Weights of a small GPT-style language model, trained from scratch on English Wikipedia: 8.99M parameters, 10535 steps.
MLP neurons of a small language model. Each row is named by its layer, matrix (gate and up: input weights; down: output weights) and neuron, and shows model dimensions 0-191. Each number is 128 + 32 x the weight over its row's rms, rounded and kept within 0 to 255. Numbers have three digits each. A neuron's up and down rows have the sign that makes its largest values positive.
After each neuron's rows, "fires after" lists the tokens most often just before its 100 highest values on Wikipedia text that the model never trained on. A number after a token or word is its count.

L3.gate918:172108137187128112078143087108141180110152117130128176110184128072125142076101150120102048099139045156089175106074132073163099104134112095166123142106093156145155110118137078118075149126186068116132111108141161162184107062123145092112149159101095200126098119059173078149146129157076138122117115139096125134156111137125125113177077071141129116087143070118132093129144136153131090102122120125098155144135129195144085114141115144124133150135164067149114146153123113072127105099178098121160132152182179066142112101120083103096098078126081134105120195124113153082155141151188130189
L3.up918:118150149160119063172144117135141204128142140140183133124190142094182126156065128144164109098163111234068127131186117107123106110090125081125202091116089108064141113105066144115093097170139114133121091139134113140099105117103120143123158131173102120102099147127177143131131115106104072173147084101123101110094074128133149142123143160107133165104124128057120074124151134137149085132147116098072150113150164093144067174130147135101082127151141113093160101153174135114129112102144097078081160140137140134128094086072152157142185160096180140131111138099154152146221090134193204162
L3.down918:118170086156211136154142171115087200159185175189130181136092124104141136150108135170143125185124094166130063097166108144161120143165124108135169076109110045087138091166133160133117139128106154143102160154140077121145096148142112157122140143115124143105094102116109087151105130134142102189082142139185109112096099113104112139166162126108138162153081160069165122126118126164126114085114131118088159174155145156205108107169155138151161182141179144086120120088173164111145131108179136119145143140067143125190126072086117134155189107095100176144150120150145198147144130045192094154
fires after: " le" 31, "\n" 16, "f" 13, " he" 10, "r" 9

L3.gate850:129188113173087177142044100154118139116107058106126155161089115112097149097114125091107125154125114177094082095119151079184121104122039154127112118136158160140158100133180162122107063127113107179100157134110133152122158120067101137132069121110101167091083141124087123123126143197107105110086128128110144123074109157156172135134068140168142126158179171127159146179185150133139155088153135144104177081084129064132163152116118087156107157134101144130144107109133133132141165049114085023117145139085128112126135197093123074166117139093112112146087110142133099154166167169087164100
L3.up850:085123115196142103082063123118161109134069087075140135113109091090110140083128094124163128129150136116098150109122138132148170145122061106120110110079132145137164089116133157127073100140093171139079155107089088124144163148096203129112098137113060175143169139168077137098125125176140125112099114111090122070116157134104121150139111096166125121105144140134207121165144104156195127174151180134065113115035171082107079143147116136142093160098161101170156119132096158178174163089076075061123140127104129099101162141116104120189181142144114119058125077151119062077121134131117139147
L3.down850:149145118120136172118079118143118173164153091105171168103092113156178138073124093196148086126090118090112119141158150140178129150169148111137097115142107082107106057121102145125066080138138110138084185156154105144103168168159153088139192156098124104125142140168145194146128125075145137129134143139158093165137148124121159133133131141190129095109150197180075187164163073067127161160123117150095129074049144086079150092042137149139113156146151124136178105128150117134183101145091090156093181145083161106098173067140160103126183127153094114123170153118178108094140135134131168090
fires after: " p" 20, "p" 18, " P" 13, " K" 10, " s" 10, " d" 7

L5.gate746:136109128173065136110135148127144108130119145138144118211187166050148107148097196190157121130097137149081145133138146105101137170150132091096095136116135153161139140240162095098106123145080119188122101102105105088100162171083122177120127135090129132124099110160100103159063154139101098073089145097171166173084094138159129135070111121162119161124116150064103185169117113136133142125174113174083104139105123141137131154175125109157150084144072175153078148125111145158128067199188167121121143128130150130177127155137086139144134208131148134113143165098124082135141132156134177196
L5.up746:121096112108109147095130096162061165107136111151076134138068160098130064178131088133188125094070166120179120125180130129117139173104160153138096064162119154115173146123091105153159105136082098175158176134060094128173061117126117149154156133126123060120061075136121102141140094144131197089107127111036101090129098156164130160087131112149136101201121097120129143098152135100137125110133162134144096141091089125119143116113073083106144142108131148074155159146195107154127177152095121117133056126095104065115164107135150127185171124096117179138101149148102115119067175093133174106
L5.down746:178151153091110161092139118085121141122155121182177058163210100125163148121143134173142135117077158183108133180117128084119089180116146162112146127064162095176150118141130130096080127103133108166091072099080075111126118132112122149117132132137093130161105085118150086140068171080133100080099169183181128139134131124156138086069150157168121113140108211176126096138113156153156152106193125123107143125085170126063153190150142126138122112171049114139090077129119133183169121149147156153108092098143144157085140120151081144104100219109102121138127175090091080112132121127153105112
fires after: "ain" 27, "t" 26, "iv" 16, "id" 8, "oun" 7, " g" 4

L3.gate566:153142131130142154089102155122147227124142142122121086159133123173098128090155064159151145097150151106109098112123162078135146163107147097170098171114164180156114115173158124119122170107153121184146146055165084103071126119158135136091103136118151105082047117163178149120071153104083118138168091112136118163088153132157098121170120176100158125124126130077176194207102170128117202159128083118073110161158125093137094143158111140112151119079077198099143164085167091138149169171116117073144129142080108140090120145135123128118151122073132087110115144080073152113173161138116097075
L3.up566:107104095115121101128132092105124148120137152137113120137159098123135109133112160144107136116148111135179122173069167146084171104167099107172177154136135087166171154090126189097180134134139102079132125148150137123085145023128113117122141104224134147084080109127119118119104105080085136146155111095164130111061113115085103137113160179118049131174084116160154117148095117103185147196103120131105158132080137125105155059095085123187159132071134073065141177151104147064153160172098161145119078059084073180136133144149126113117141140148104151138136073090109135144134075097138090105
L3.down566:112092148142136105165155113142144182070154108081089128138153116119133154152115165139118127106113157203162116137110139144149187119087160152170202085145103139155173160083146110113098119139142096128145122144163138143106154069188093114141162165161158145191179079178159089111089090086126061115186181125110191111111128156120107099151113078135104064119101215073114133150132136089123128118133140238135127138142107159146143129102122134186160137120093126136099133144178101089151106191125177139106082103101106178144108141135135132124153098103128108184116146142154112147078171131177086209
fires after: " c" 36, "ra" 16, " p" 12, " s" 6, "c" 6, "a" 6

L4.gate965:144172088145140161144106076180082144151137144138102097155112113084134093131123151073103115150128190133094128075126098044156119121122123099182136140167089115148097091083096145102140094113086102160098067104134184152156110128110129138106192099108109124117102102146208109097141084190148112082057176130144014163090168153104112175115169133111113077149171110131127121128161156097131097155152079137096113110120133124090174083103159116144136130171070114098092108109096151191123095171137132147103097145083118116081142138122094160081087136119087065139151058138106129182125133154093142132
L4.up965:111180121114118096110144110135124135172111176145150102131116169152132101116171153082119154152125125142118102142109104126162175158166152052135131137155090158190119065155067102140107084082118159192099134066159111124162118077092152122067103169159101160092102096101179154139119110178189097056105142080111103135115132104162097170171093149068139111145137145169094139128057099130195160118159109097146098131151163146148087118140126148169084120153073148080145081149096148173130114135114140176062096132090142126065129123134123130063154106100091153126140109115061075144070065126119149095
L4.down965:139069153149084111129133121155123150148163175165076152154116105106144104166113142113164162133129122166110132121160141121074096116177073142139121165028160155114131158127088160079139090112131088154197154098174111085168114127169110165121141143086086081084122143152107147072125130125107119113060166100172055131131111176128182117120159085122164182191075133139088146145073085132116118127150124112169115111154141108125116157155152176127178134130144154124141081132093186145155064223116142143103086138135144148138161200115197144128118110172081143107119109168121154158141203161103106148
fires after: "r" 18, "or" 13, "l" 7, " I" 7, " " 6, " J" 5

L6.gate280:131147174132115065104120129139100104122154088174120132114138094116219154130116156157139071112088103149142118093160102128072185133098147095134161111066179082164092100137161156146079168096106082188116127128115175127054101144118137113104105126122101147083097137145163118139103092092099156113156151133151108123159093114151123081139168110122083133105151120208083080103132139106151082099106105148083125191101112104144141067167094153134111051125119199137096168102085124121109114135124187100160105178113150156131142135139140157169102161088172085097211116075114145114118072112110071064
L6.up280:118070120131136074121154163138149133156117156110098104166092081097125161148139088128117133121129166181135137104165169106114102207110156144103084044143096134048092139121133133157117148116104142165204091119125190097154124164112101172122132099107099132098092166123161066112138095096127144065151088138118137132189117144141091155140112106186115109098148200109165164122132091149112132148111053094092168202148146131142139145144177142142151076118073175143099174118121171155073117107111125099161153119105144140174153168104154182177126119119125184031131107144120086134153134151059146161
L6.down280:141090076115104142160142128128104166108116119158150061088103077120049135108093120147126151164115194068100146092166123080168172169148153101063109097113191107111065124148110112152121117161107165122179059086144173140133132140127093199158113181104110118147117133153091165130164180174106113110119098134116117122137121122128097167154109113113120099138141115148129108120128040083114097175147098167078155147178089131143118170102174128168129139104102124145039155117125087148120049146110138119140094058126108203143111124117172100132151158071140157118082124134112146085117192180107113098
fires after: "ou" 22, " B" 12, "b" 9, "if" 8, " b" 7, "an" 7

L6.gate451:166090056110137089209079145170096123108092134058136136189145100121060167116058164128081165161159152129111076080139158157139138107124082125098081171116168124111139140126154112135107066127120107088099172210111145191106110092081114162120098165142145110123114132203144122139127092136107136151154189072136102162142158071092161130143143156101098085133097127111135121146108182115107136134177095121074152169096120173101150183121222086140138178132110114122128135108107127147123125110085134138109102136118120072168118114076141138151062091088140159146141138112124133130142179168185103102
L6.up451:132114152212161172103077098137142139085136133090160148143160069192162161114153201106099094149141128137117163131125127094178141196088104135137125137095135154157135169115088069147076073181149099142083175135220107161086104164113148117155094138149058139140176153174169102148141162150124114135166071150140157134085139100113203189176109164102117131086124170146162155099107103110140151061118140096087153093116122135128116110102092158145171130135113179110184083086125085112130159135123080089143116123126140137127086096130131162144145124125126128070152111112202150098103075179096116128
L6.down451:112106114145149122077119061137128133157035148147155171092155094143135137085149151132116103137165140099113148070141155149149075162136104089148144121116084163112117117127102148158126108125180176119101105174116150060148133120109073089142098171066161126088127087183176128096127149078149104154168142096168125108082186091197146119154069107155153181142139103131103125096170173152144162146142084072156158110029184179080104094057141134114129146139125050116152085135173157143172097121127103113121085165106114114130181129137172112094108143097144119099165149125136099163136163145094169158
fires after: "p" 18, "b" 17, " p" 15, " K" 11, "o" 5

L10.gate375:079162121115150192145143143052160162180096102051104173111137162114069118087156145143084151156108109106135085109151165149181128093141135136179155142119213162119177089136064126097101139142126147111099094107156127120108127159097122096157157119161177121100119110133134035142103140146108073128148140153138114163094119137138153110123120131128133104125106108122174111102085145124181143116177088129102141133071158101068120062124127087087135163112108053167079129064135134178162121140110143118031178144113114151102115116165164131089135157135190136152108111075156111086147097094149065082
L10.up375:176090123142187170118096073112116150096191104154118192170102125171131197114125146107180164131122136134107148112120148103150114114114157070137062190145139159070128175121088154137161116138152136186077142145144096125124079173167167161150164112136137158138129093171122084177117161111162118140102134130181157127122094144128187105114081120123128156144150112146147130144106102154127123086090155190119127114125157051099116044153153077210178119125135106138154092121162114171074127062098166083176181143077128100161124122143157116135118057149107151091110116148134163079077123071136152136
L10.down375:124122122103189129137078112108128145159132102139104212140079123152107136085153112181090085137119131084167098188130143164149171152115218103198060160130091139136061178158131085162133160170132153121088071133149120200151098113139098105139122118137167136107097175186122155130090136117146185127182118089107121172104172127135156150120156107126233111136152104115106137155144140108153131111136139118138143100087115136075115149054093105098126162084146092164093154111155202095121163071127114141070127154067119082109113153128190064085147170115124146116123135123154148113129124089106146135
fires after: "ro" 15, " s" 12, " p" 10, " d" 10, "l" 8, " K" 7

L4.gate980:120115089140153118097086150128043102080114094166063103077128159129115087122100170103128127123098111213144139160159120126127168158101151162098164141126165125134112118112140134056180106139176141148089112163101124146095157171085076095088166139125106107113088106135181106150102164108083103131126149128149112171156120160101086113184112079073101155195102129174101128120139068078182103064133107106112145124135170176109119132085143145126151184162162127180098133145090091133114105165108176067074151096137144125136101151106114079167188079128185103131136148131131101112151040115151179118
L4.up980:189175134106119157072112101115121041117171091128160112170147095107124174101138094151162096181094129102128108160134054121117180174117072200176089136139166160133155103142107159158047138132151117074133135154105127115136107117063099064165104112145160058207123169170172147177138138130124120107129083110209066120140117087090093150141147130077093105134153094096134152186121110121143123096084066178123126108161165149160112132103185170137132090088106127141129122109067150138093135098163151143136127104138168144113150161100120104128148096125127136116122136088124160079156100136178160167
L4.down980:119150126132172131118196148124169119163119118091133083099092089102100104099188134064154100137121116117146144104146129153108105137164132160179134187030087157158179112157144121113113117155140079075157073127064131153096084158122120089089087079137101093131174185102145106095080102115094128174170092119069131117171146166136135173154050122202103119103079080072173124135131170076131114119100105140103122124118112138095134107129136134119149049086113103132190155083146090165110147109113169128111178160106170123048107139131183148141173070112097122150080122107137137127124129122136153127
fires after: "ct" 22, " m" 19, " c" 11, " w" 10, " M" 7

L3.gate1019:134112127070173120210137149128107166172097164166087133127103158138095106096156178125075123101156125103099162142126134109184097139092120101149114157144162072164097136144083117145138113103131085209098147118127176121160141088096117054183156158085076117160101095146145079109133118093025127159170131096096071111200132130080149144152157110122087143161095105172122116142118132140140146110090120142072120133099112140082101143153168126137056129104081132136110108163150115169136161168139093124104137119127214133148154149164157125128124186147127132202093160134191118183120154171166092178
L3.up1019:141136114144139088154124103130093070147119121171121108098119133125106163186160175123067155091115114079127180213096162126142142122084117137173141058156118065161139145094171123161169156119141086181161058134112129070185125144131093140110116123080137090158083142156078046100186131098068156127055151116129099101182167149121116052154099096136103113111172126152090131143118124138132132125139143140113101113148093152072177163092148162146141128087097176125126119078138191079151192165122070137104149137120180123130116134190115162097164138123149125131125180133158190129118155155099134150
L3.down1019:155122110086159127200093147141040087136050143140101075162111150175148189100158196164073154109136101074136149077163169142116104125083169089166095160143139121161101140101113092131175094126166117126107121142173112097175141127150079076161115108145123160129091082186131079168155116109081121109130135134117088126165080127155123212185120101192152153155130107143151123119093125082148093141147128200112122123097154101155103148107128136129136064182111070162137096099178132130144109153120139100105072132122146146117122112172100086106096146182078171133110160122164143091123173156167089136
fires after: " b" 16, " B" 12, "p" 10, "as" 9, "w" 7

L3.gate753:092199146155206136090116141197094155026113136149097101174126161151149150129168147164116086064108100173124083125124117143120136082176106136113187120205103096122133119160129160118087170108157137150118107134110117116141143157106079163129171161116188095146170142144164118120114129126090146149118072097163123086135124172121102105133195128100115154162102093081134193184195170116170120135093094104120144143185127173139150112102162133132169090075142148134127155135129089081114144158086148112112158175076107064138132187099125084155142142138126137096075158121177128129155043119143125117
L3.up753:113176188148154093103095124139137166094094135182108130170108146134122075148161131149152136046084147195122184181084116083142137159141095112129156148083172126112154124079141162079134126132174155166088081190088121170140129118102166125094164158155138066129112132140149055110171172094176141099124061145194109125157127141111076061095163124092112078176142131131123162144130084100134114126101082097114105168119127146082076128096118165130139108124126125124142109061101128127134137144112124124147127139049143082195124161093156111126124124096059095126131153211078127144126066130132091119
L3.down753:190092100103132176121206167140152158106083143122122138116102132160085149134117125144133187097134064162164072128137166141181099146149188165109154141135146145127133164159174135118144150171159123139142085112081129107131111187104069125167132164111176086107139132138103081161147089157108128088168128154133097137125158020146181117129163152145084124117112206116128140128073170120160077183146155186126145100097096156129102137105155073160160109119159180139097123106103110140160062130126124100128089101218161185121160185115178160082148148127107126152159139130102123120129150186182141157
fires after: "\n" 46, " m" 19, " w" 13, "p" 11, "m" 8

L3.gate495:162137117107109141140129158089158134075137135086154085155229142191101091081111158129164136132154102162149172118128077142151137108171146121144070121109131134109116144112131115088106143205115120171109189112147111110148213082146074152112111076172112131107091112112078087143079141163118136164130114110156081152191137127123092142169203104125116159161192179153127129134061157152136117119156113107146133135150081066059138149115133193163105156176099131118163140135102077136102143095109134104129148165137183174097110128187199123112092072133144143128094118164112187118176135161162106116
L3.up495:161182166172132151175131139118168121173104109060178131098113133109087152143108116104131104163097138103092098093091126089138163062086109135104185099099098152055103149098170140120145109118125159116074169081096122139142141133184121158120197119138110170085155076102250140117113126100107141101095102136158115133156160151143133121092143115093183093192148084120124091134148121132090179173101108128131131137107105125128144100168093086157135101177100101165086126098122154115078102095139089139216129105173116141081093115143132161137094100057157135156138101096039135119090171127130123165
L3.down495:116146106126148196124104146126134102122145094112131121111186132115186128143111153184076117137126122136123165123136138128138097062184149112152057126075148160130117151193113164180160115200165140154164063132119093145148140172165149112115191128078094126136115115139106071132157070107215152120152104181135139095137164173085128163087108126137065109087111149172177110138149128112097162161111081104123096135065124092116102102082127123100108088157154129131106080133113128120112112138139115099116105090159086149145245166161109104106088154098088140168133192131169091108156139053145131081
fires after: "==" 41, "===" 34, "h" 10

L4.gate72:096137136115112174184087103165105120107121141144096116222140102059107155238099126139132101113136088164113149162171115107112093107160090110112130142155233146111154206138176114139147137179148135114206126123180114110140208144107113114154200172142106089155099123149106114118124119139117104038139137126099156086133109152164098118139150091164083129100104158065104142124154118157137108091153109125068095155127125122113175127083107156121065109117146087106194107069133136125114089165107139114156170106133121145112111124117117146140097109099126098128078110124133167162143167217147122136
L4.up72:111130053181141095175094123092168088124139094160137111186125134080127140095166095128131084097113067119180162108136149071138142146093109156155050126133071117117143162160114113118127110123103193125129136070143143121167160100113136190074171200084155094170159113119102161118084140119136123024132143168124129097111125079098151173151060139158127149149115146146080154110105124099121154133093077111123084120145065128131135132152103132116053129183111131104112094083081149128197133138162163104125159138107144144154175119154193111135180139123190174081161156122162122075103125103147120106
L4.down72:153130090127146111104128129144198151119145076159145164177122116102158121110072146059142091134149108203105145105112126132111070106075146093154110127144140056176150176158094136125101074122160109142128143073136125101132114150137137198125146188172153133162046131145140169135058112165194113073131126085143116096119090100162082052100116124113137143130160109098103141124119152110106143169114073113114103081104134185145198172124134156166122172123084108116068180072125171165130104099091120135158142136143046140119123166103130124100124129118136161090158135126074039147119102101142105097
fires after: "et" 17, "ain" 16, "ear" 12, "oun" 12, "ent" 6, "iv" 5

L3.gate351:129164109149134106093127116152106139133134130146061071096159173103162125132143153154041146139144171057147084120105087183189152145115065071152135085139070134119111131116123134079115114081126126173151114126070114158084126138163117096121151164104192142153119106076107086069161121118066131183155143112139158113182150101097172155124187108158086157132127140184107097138135110124108122179142139132127184160090117108127114135138119134122124131146157159126116111083173208141072088138133110100148102115132153111068088135136157106126086155102168118165152059081092135161040157194144079159
L3.up351:156141159112110120166154120143121102130124169132089049129115089107149119116222121106154166117162095192143122130129119096193137162116087092124121105068137134114085129109086081140113127105069170151125136152157136155113163146162105172108099138118119102098091161041128080105137179095114068120164074129089118102165132091134134101094103093255103152102156041153117115120087157145150109166097098160116171165088101097094089154100122126119103107127154135159121143142189094143070115091110069088149124173098085134157099147136126174118094152129128154126107110142106149158137156152112080137
L3.down351:131091120104143119150150126140150107141087149127120076145088107113155100144207130132152145127173054139136102098187135097179146168133204125137075103104120093123122149158104108091083165117134155108138109159140122127097151149167111187095122145157152097104114145112175119103152202116087147118162116142114127128124135116128112166133110105255142178103114058197120096137099168083095096151127121134147139152105188112128142149116167056175141120109148132136137135151188144095067128111134100108077157158119121158188095134169100156139117151118155129111062181146105114160101155131109159149
fires after: " B" 49, " b" 8, "B" 7, " to" 5, "an" 4, " the" 4

L4.gate255:110184122082145137135113126154141156134124203072113130173101153172110109204152105126205138081127145123077169167111120072125125135151159144154137112165141125144172143106154084115164139140090114149179157100115106044091142164069162121137125133127140150151132108134091093058077069144119128113136166120082136124113136175088128107207146104143116151169130111130069107072173179123152113089153148113134142181157115085119090114169142101129086129136119148090163068162133165090142171126128098187134125226134126157156140167175175120082140095106166136116126035087132109126125120135181145152
L4.up255:113117165154130088148154188169138101139161171069118153130136122109138143141118114126120144102102125102101072129089120149158173124129148122174153138103172076115094097160155133152176062086093099093074145169125119122170091099140120107100092145117141128103155134126125083132103117058184200128098128157155118145180177187104108110128137175101160122133097171178147139129090054086140082105137174137094073109117127146063123119108152121125120060160132088086145115109130145138139144071131102118126114130160119159222100184127214083128150181111070077172144092109155185141133113121073181170
L4.down255:131158162126110113113157139083124033142088089145098135080141066120140144112094097156106152119140065122137115083148103159105132142085115179111081110107090093153150062123135094094040088119096127163075084118146142146137146145126091142057098125140132140163106083098186111089121170104167149171176141210115135146114090169123124106127150113101111093108169127119130132107152147092140107110167137111085141134136141135160134100157115098178089169146153107167218097104081090112160107171146133179169088131129165128094124101111115108132072147168131113113084115180155202147208114144090055137
fires after: "ud" 11, "ag" 9, " D" 9, "v" 8, "ar" 7, "os" 7

L5.gate1008:143159125154208149174114125082082097124118157124160107069090130174107161116176161090121070138122061127126190143070111110118118104072145078150149113104130141158091095107166150102103027089122138131062131113106134143157138126141121126095119154081193128121141121139179052097098125076140145138078176119110118108121116150100137110133136151101078125121170125103123085128092162169141138180127134144135114112150108155100133084095150197083155104108114073150165152115068186071087150148184122116079130137127162138167138138169076116099116106110142077170085158172115183073176166134098114120
L5.up1008:069113166074111148132095181134145170103153131095070124109138153151093124112150108122177130157166132200118131109064134153139162180131106174097183154121135093130176157156120129165082125159136096107164156144147112138120130092089102117120140198116177143127099147099163226138122182145116073029113131124124121114109150047116103085185154173131129134149135117153094130153118131175113124136135145144166144148179150142100182087089152187152087167146168167113129139136091184141142094138190160134120072045116126115153126082090140060131165134082112134192100100152110149135120122125129131081
L5.down1008:114172121183126144051145151135172088130141130145116117132111167089145163170115134085141109136166104184158135169098102157131103126180063076134191083126171145069165110145093170115171107132139165132139100182132130143106095142104099136134141134173126123141141117137134145120128114138134140116171064118121104137152119128126154121184136135059091161125189120129133150114118081107106122162069079103112135172078123100205083150101134107198160188154157163118143094104043077166231149133071136171126141079116131105135177145159156090171133160110116130060180090118151135177102137110104125088
fires after: "am" 18, "l" 8, "ot" 7, "or" 6, " t" 6, "m" 5

L5.gate571:078086118138176116101130086138173153136114089185073160120117135178175169092123124186167135150100187115110135136112093119136093100134095141168109109166142100077093110092127127100124164146112154180105200185150128151087090135113112134063127134126155149101141156123109103089099119155103167163092113069118080132141137162103080145090191098133111115112088092104195145134118139112094154164097072082153157162143125100152070110174093138154115110119083129128127131113175147161096157133150078059144143116126200062142102108127070124149112126097069109103107131053130164126112039117151073171
L5.up571:130187147166150049118100169067109095128101097106121118083137153131099131143110145151075166103109090162171149140170072129129195134129110073169114150095136090164135115099127161118137094138166095109157111176148129167103119146183134096070127150133153136085061071149058090104105095137116108117099108124101147124056133121172099112171151124114131160143102127150086102112139155112050158132094089073142128131074144124134085082102117142135094155107120149176115134146126180162148222123077172083159077115141084126201140133113056099099095109124109134113072100146106149122113140081178117176
L5.down571:140084105098079121107141151059170112152097109125110119123135095158105130125112113137124108134056162147108129148105116165138124103130116170147137158122107140163138160106112143116139129077119128158146121128122072152169198105166179094109104153119167178123191116164059143193101120109108093150130112206104122077120138120093093168156109160152137100183129164072082029102146178143141116190104117197092093142107140133192109114102165143141116183122158071126100211105174153130145074121129144132156105148165129129130107084077109094125176110116150107165130136226153173168142160111108124077
fires after: " b" 14, "c" 13, "a" 11, "un" 9, "d" 7, "er" 7

L9.gate223:113121132191176133154127095135137120127113168102144089177140139098171153109150131113150112161105122148110133132122102115161138173142116141120134098158115120139137108106110064117105063167141158139159138165189116168119077132084131137114090136165171097102079151187151050150076192132125056183068143104153178113153153183121177150152144090113112123103046071107092117143198098128139126109159119099123116094136133079112107134132128064124171115233116116130138187154166174111060135160134167087129111142176110142139182144161121133091144107117164125121116077200093147104110141107056157143
L9.up223:135078140099091080104146127113165198107137127178138085135153123100137166066146067146088184116107132115080148110150064146180175084155158102130124116079130100130147183139058163071119102133117127112154180165122104094121145148109143131156083096128129131148116189078155076151114149104121087120123209137076168138152164097151121129086171120230055151117099109158102096118131120144125129142134123173128115169150116109110107132168178127088078098132121138116074086167117137078081157133133098116103189153147107100099138176148130104128127152087136063154198102081129110137187123129086102093
L9.down223:137113130201115100137154128168118176114128129107109154133084094124102206109125072086138154151111132138092085118179117111146187095113165083141157134143150090175095134103150236106060140087155115134099156154166129160095132143154127127134053128083120162146141114159144181127110184092107055106147139119095116127096089111146063110128122173179108131102066135142101087106147206117125123159164147111103138168111138063120135163080137103109095123087197099127097104090143159133116111154129077185110136106117105167169117125124166131119114165112088070205168178096102077146161140099147133140
fires after: " b" 35, "a" 29, "b" 7, " B" 5, "os" 5

L3.gate752:109118114087186093164111090079142095112125080128155128175187156098128148154121147164161169148122138139127134120153126149152130166084124153144136129140084111082116123185134141165106136120141164157123098133128176141149182157083159137109124200119164100135140175064154176153145173159167083134060092122116113143143128149167176096119095088156141090086122082116203156128161128115103138115074073098177168142123130101133035195158132141141087157128166199136118125119127139135140097134088060071152178105176149096128137180096166117184112074162161176137178110164112157140114083105186097137
L3.up752:098128114156158083088109061156088103129173110092120132116154117128131148077150126179143217171161119085128089067141121165122151170113104105183106087153123094135159149133097133154146046102150151156159118115129170146177132100150078227136084102146136133178083130116173125082131118111159151118095143158132150179197122131149128143099102148143132119171036125140141126125177162098113153178137185074163130130135107109135081159156151065164182081099120140162119069122104141085142120175124142156152179118141094094155116106111123144150113117147074106123204110194145186108158110144128145149
L3.down752:132135191139170066105127089108117212188106042084142110074110144154120172134123123153159133176070097132111061115156142166119115167124108107090142107143150147124071140131108110081040068141114114152148161095143107121134120109060094142110172122144129132111107120130132118140126125169063133102073143093151203129122141106168115071099095137099141144110161157125142096137164156191169122061096119172168137134128171090149149151187117078102132055108192104122128130105157176134163106096094112088124202132119094154110084140103129116140122115159150149095056100121117163123092128139161164127
fires after: "g" 25, " n" 13, "b" 7, "t" 7, "u" 6

L4.gate48:160120132141148166207053080054114165169087158059171173162127162110115161154100177160105134100112135152157161023154114115118121038171137115106095041110120081157099095103065135164075165162090155104122131158156116139095138149127133141128125128142173157168144144100155132163162158170085135120106124112170083153132105164177168094191157064085200088161080157152158086101143105127135146119116128133111103131130104140144151105105127136147116128135154156110179093100146129110118135117127095116154170158109152166184136140117124154147149095184170184174139120140112135123127077143128114118
L4.up48:109068089125103147137080140145092117119130113079117133232138158116101182172111102157032094129163096146151184176171132101102196123132103125106142111088095111137127077104146128113163147167147082116115081139129104128108180156105073161083165103170103104141120169133170153197135144120135127107151151159130139097147112080115116139160075098070139181126143175101196106180164123145151158165156131117087090132064142188149109166157138141112176083141159066143137148163126109153134151174171121103150138123089091127133169098115118107131104107096185165064160187138127119117155088175153161136
L4.down48:141164129062189123153081138129177127132111111134216146169046139080132147089087132135151126147114098117126062118174118212112097150139217132129123133099068128176124166125070176169102153097115120108155185183112102148140093098157133136116104114116121174103139190105154118111134182191090131157137077128182123144087117113147118132184146140090137111102138169106161133163119119134162081159142124134120175161143109108111115136140109072113124114075141140141152137152119083080130101086112123125104213146116139136138112092113118099128164129107122156093087173069086200112120164173189081091
fires after: "il" 18, "ort" 15, "u" 12, " n" 11, "ion" 10

L6.gate310:112137127109106168125184131130135098098130163096112165127167149142163154117192116114095127170156098138089189100119137141138158099156132143132136074114112112087176172160149164142133100195141159125146102111082107154092204160148110114136093143151158142124093101163195216096094135121129198173102133128080119074179138121066161103124169173139133155097096144108136154150092143103077146076188176148114131136079073096119163126110103140137050106154101136131110081187108067172110112121087179108105137141091054118104143096093171128159111126080054114128151140123104139152188107129087107102
L6.up310:216070129156086161137122130105166117096164191111075151151069124160092176128181187082126110180111151122096137086134106159143125132097133103134158159091162228171159105084127188103115180105111112150160154128089116129106104086135173162106135085147134175117159110125179119084148132121160169090112092108155114101121165133121122147102060184115098073140157115157125141146165108082153236124133124133119158121170182093119118156098120077127117126110110096145110122162101084135123154161161152151178111076208169131126131128164191170127098131149087126164119131122091133154124117185139124111
L6.down310:194142140113104169112108103180158114110161165115136234165133147149128123109135125102155149118131171153152117091115141101165121123121087087140166110143142139143144149165129135143084155097116176174191156108122113136139102070192098100155082111087167167153133109109161178166080136095164085131109134184168123094181073114172159206114126140119091146134139113125158136142166188140071198154120157155124167096154129140168107177094117080139093113178128138149090171153049122166099129174087169142141171084138150153107155089156147086128079097095113124166126128106175130116149125179074084075
fires after: " w" 43, "h" 13, "op" 8, "b" 7, "f" 4

L5.gate601:159097082144120110161161089165127099120146102149171154074130144091084089113119152148123126142094125170087091152127077104124193066141167167073091111084125146059139103151132147161077147089151151155135146114187159169073086142164112110103101171039160083158113108128156118167128135174147173135110130110063172173109190067172159138144139131177152079050137073109142135168082141147123084085127145098093176125152139114059104112143111147138100090123107129164081148144114090140121096137112130094176151123117129121155105116139143078068099152132173126145087139094131115078178137182168124110
L5.up601:135114148083093076116146130118165105042130154137158114171107070117156101169116124114140186128099093172072115095130164090086113123132133162106117115120104148137138088105111138140181163152099174121175003163113154162087144131096123092153122133204111094142110108113168085097109183171114073163114143122162113126117137164107156161121127131088062110193120133079100106143130083139133046150158145156163093116077102102181157096121094139183169142153178085143094113121087121113123147116118140091140123143050126089092143117130110124182148172097116159151126109109073140083135129124103116206
L5.down601:131112120129083163146178097158171116112130085189186124118096094114121155186137138169070121158148164108091156096136125122080125150166124112100175092142218049103094153055161109152136141129048132099078151119168130166148097143158072089111060111199101116142137098101142166147182109151144143125071180142091102190141112089124098137102091073142102149093112160105132129194136135149116110148087180102118177151123109137158132154097115203185092101139128094153130134136154141103174104119128127113100106181152146132121142054086133123130128146138174149171105162162068141148163155108115126131
fires after: "ow" 18, "ou" 12, " 1" 11, "5" 6, "r" 6, "f" 6